Weights of a small GPT-style language model, trained from scratch on English Wikipedia.
Size: 8 layers, MLP 512 SwiGLU, vocabulary 2942, 4.28M parameters.
Architecture: RMSNorm before each block, rotary positions, no biases in attention or MLP, untied embeddings, normalized queries and keys, capped logits.
MLP neurons of a small language model. Each row is named by its layer, matrix (gate and up: input weights) and neuron, and shows model dimensions 0-95. Each number is 500 + 40 x the weight over its row's rms, rounded and kept within 0 to 999. Numbers have three digits each. A neuron's up and down rows have the sign that makes its largest values positive.
Before each neuron's rows, "fires on" lists the tokens most often at its 100 highest values on Wikipedia text that the model never trained on.

fires on: "oc", " disc", " Car", " gen", "inn"
L5.gate70:463458546530485474528501446576445506476500543467483480533446524553469492466548574456539557469563445513404488530506481498512468463537466461499594408504422489522454473499496485462475520500505525523598511543509498462517530514483544467523515431536567478474485493490467526476511596516476565511
L5.up70:530526562520453456496514452574430542517555475501529567524544454603548504584519561463541451480575476511534487447597570535516526488476441558547599521521471522552463534500566517546504506433504596474505567470550511584466510517438540523488496467495532523454523505466498516458501513496513496507

fires on: " d", " comp", " rel", " s", " p", " m"
L5.gate94:469485504468523557478536514493526528518438490487527466498604497466545462502568496499543461504456508554507540487414444490500548514465465541545466465448523400483517502487496519544456517423501483473543478562489521530482565573502551463477526495548600489482514506480491538478558483523596504472
L5.up94:487448531425524553516504506498521413526472464514437571494466443534489503503510505477542526424406465526568511500397493452573474506503563535481496534451518524480482542479396482511502514482446537411528514471497538418530598544538489482511480458542533507466476515473471492488487534539512517501

fires on: "ir", "r", "ut", "ab", "ag", " ab"
L5.gate29:518487522485490537571512522479456527499530531483452470497496496479477477470525427449507563465452532548479455506487472516459476501475465458493542451506491470479411523436508524466474487492530452571479511462597483469526504529485515485464419522456517523485496506456523424508496504492547554560
L5.up29:522506502486487531458491524542474501554482525443450508471544525524598508516446434467512534515565543504516469505492530555517520448513519493454536579591538538491455569495492514504444417458468503534447508517444458488523523523474525438399478530534444418517454503453560490530464515520484515525

fires on: " ext", "t", " t", "\n", "v", "f"
L5.gate108:567475436457480495449480504503499522508553472532483449517545488429563534465445510462518458503477489524484502562467485484536576435475487505458466467469435575530391481523515418455476406473497497473494521444461563524550545509429503453518473453463549523551446603497469523551492499516525463492
L5.up108:514543575526480532433470477519453417473565562496502507530482491519493470542501536507497398496509499514487469535475544541446486454535458466531511514474555517483505520536486509528554453472498545538501510486536507509539543541565450429472525383401554466487487516531500442506499469485504546466

fires on: "as", "z", "oc", " es", "os", "en"
L5.gate245:468505523544570568446458522501523497514490471534502514497515496488526542474450570519553428465461491499579492522509577518441504533558467467524512446512398462521442474436483486462454556449541477488452533502498442453467553538478493530497548430508594542503494460452502505508511504432549487448
L5.up245:469439473546471462497462553489480480453424528452471476407512445493518464519562515474509531509494530496511544602556507511446560504496554420465596517529560506485566546497509529512506520484461535467523437440496443496508512490488493420453534516566504511511534509519444517486474431534511428500

fires on: " ar", " Ar", "or", "ur", "r"
L5.gate166:549520477512531468518504496437484418491524583480576468421525489502540513504549504528442515423445611505486478510594549506520480529555452506457500524484477507511440494519462479509459555512505544497528504498538488528531470502452510512448495462526461418491451531466480450536444499512517408523
L5.up166:446482527514564515490550518509547537478557477477493480520498549550536498480434475463478515527488432515545423539480441476520464551533515525552537526481516488509457518511518528534520530519500454514562468595449548500599520457542482500488458498554502452548515562489560511458484475443438498495

fires on: "y", "le", "ing", "se", "ter", "f"
L5.gate325:577476440564456431471501485450398475435463534443563516484494483494540462526551469482576493455502490520430486542480517540432529434525540513432522533469496513534531482445511440509466495503527503532541462545523417432547454532528508509479529447518484503501535415459414450453499452505491503443
L5.up325:454486458489488437477543470473443541503536438455503518523491526464493529515485554505535506466532517507535471444457455468449570393544563495567564499479469466524521498436541463502559487402519532501497532531513466499383496516548578461489471493439512528496426530367390442543523540478534479572

fires on: " gr", " was", "r", "f", "all"
L5.gate11:530463511484464471538472409484430505445474532535495518468515501511578478558525427484511589483561501417556509487530455504407512499458489485479544486444474475503493530356495548519478409551539485527506507450524541460540496502457451474458518520455440528463508423455535513450503499507557495465
L5.up11:504514478465514533511520503574583467515492549540577576441480526578545565574515505366476511522536533465565538478554435548421528508509534484494572466442530496479518456518500516525495483526499512492480546451575536534456522465500618473490496506454490518504474503499504585563587468483518448477

fires on: "e", " Be", " Cro", " I"
L5.gate50:555464495495564499448498582557453457427557509459561501522485491472507533487499553520468520476506457468518486465498492523483534509487542467567494461550517446543445513498480532460494510543483454486512583552469501454543426468496547487487539559537484493405480447468446485569508597460501424478
L5.up50:446513503531557491456510534529494545409464534448523531519466484545469536426581494542474484504500379551458501509450476564471519534496537598511483495463495450487499459492477546436567535500498529556534452568543506526478482498500511525498524530570487588532542493532545539577459510514350487455

fires on: "S", "s", " =", " Se", "B"
L5.gate279:548452450476491505484554400464546477531441476455493383493508503473511563456504561608552500458529523461490515503466448446460568473533469459543434463504533555516546582511535407577498474522511595457428454524572482524480513487464512535470503473509512529554491489479472525536481616502508512525
L5.up279:535498544585503449407504500533477525592495418495418519557510492508478460521491546503597531456466492579461610448421507503551496465515480394496471521549515523525620477541530447500517460518526533529475487518487533478499478480543514499520480526482530524501504526462456451501416463527527469462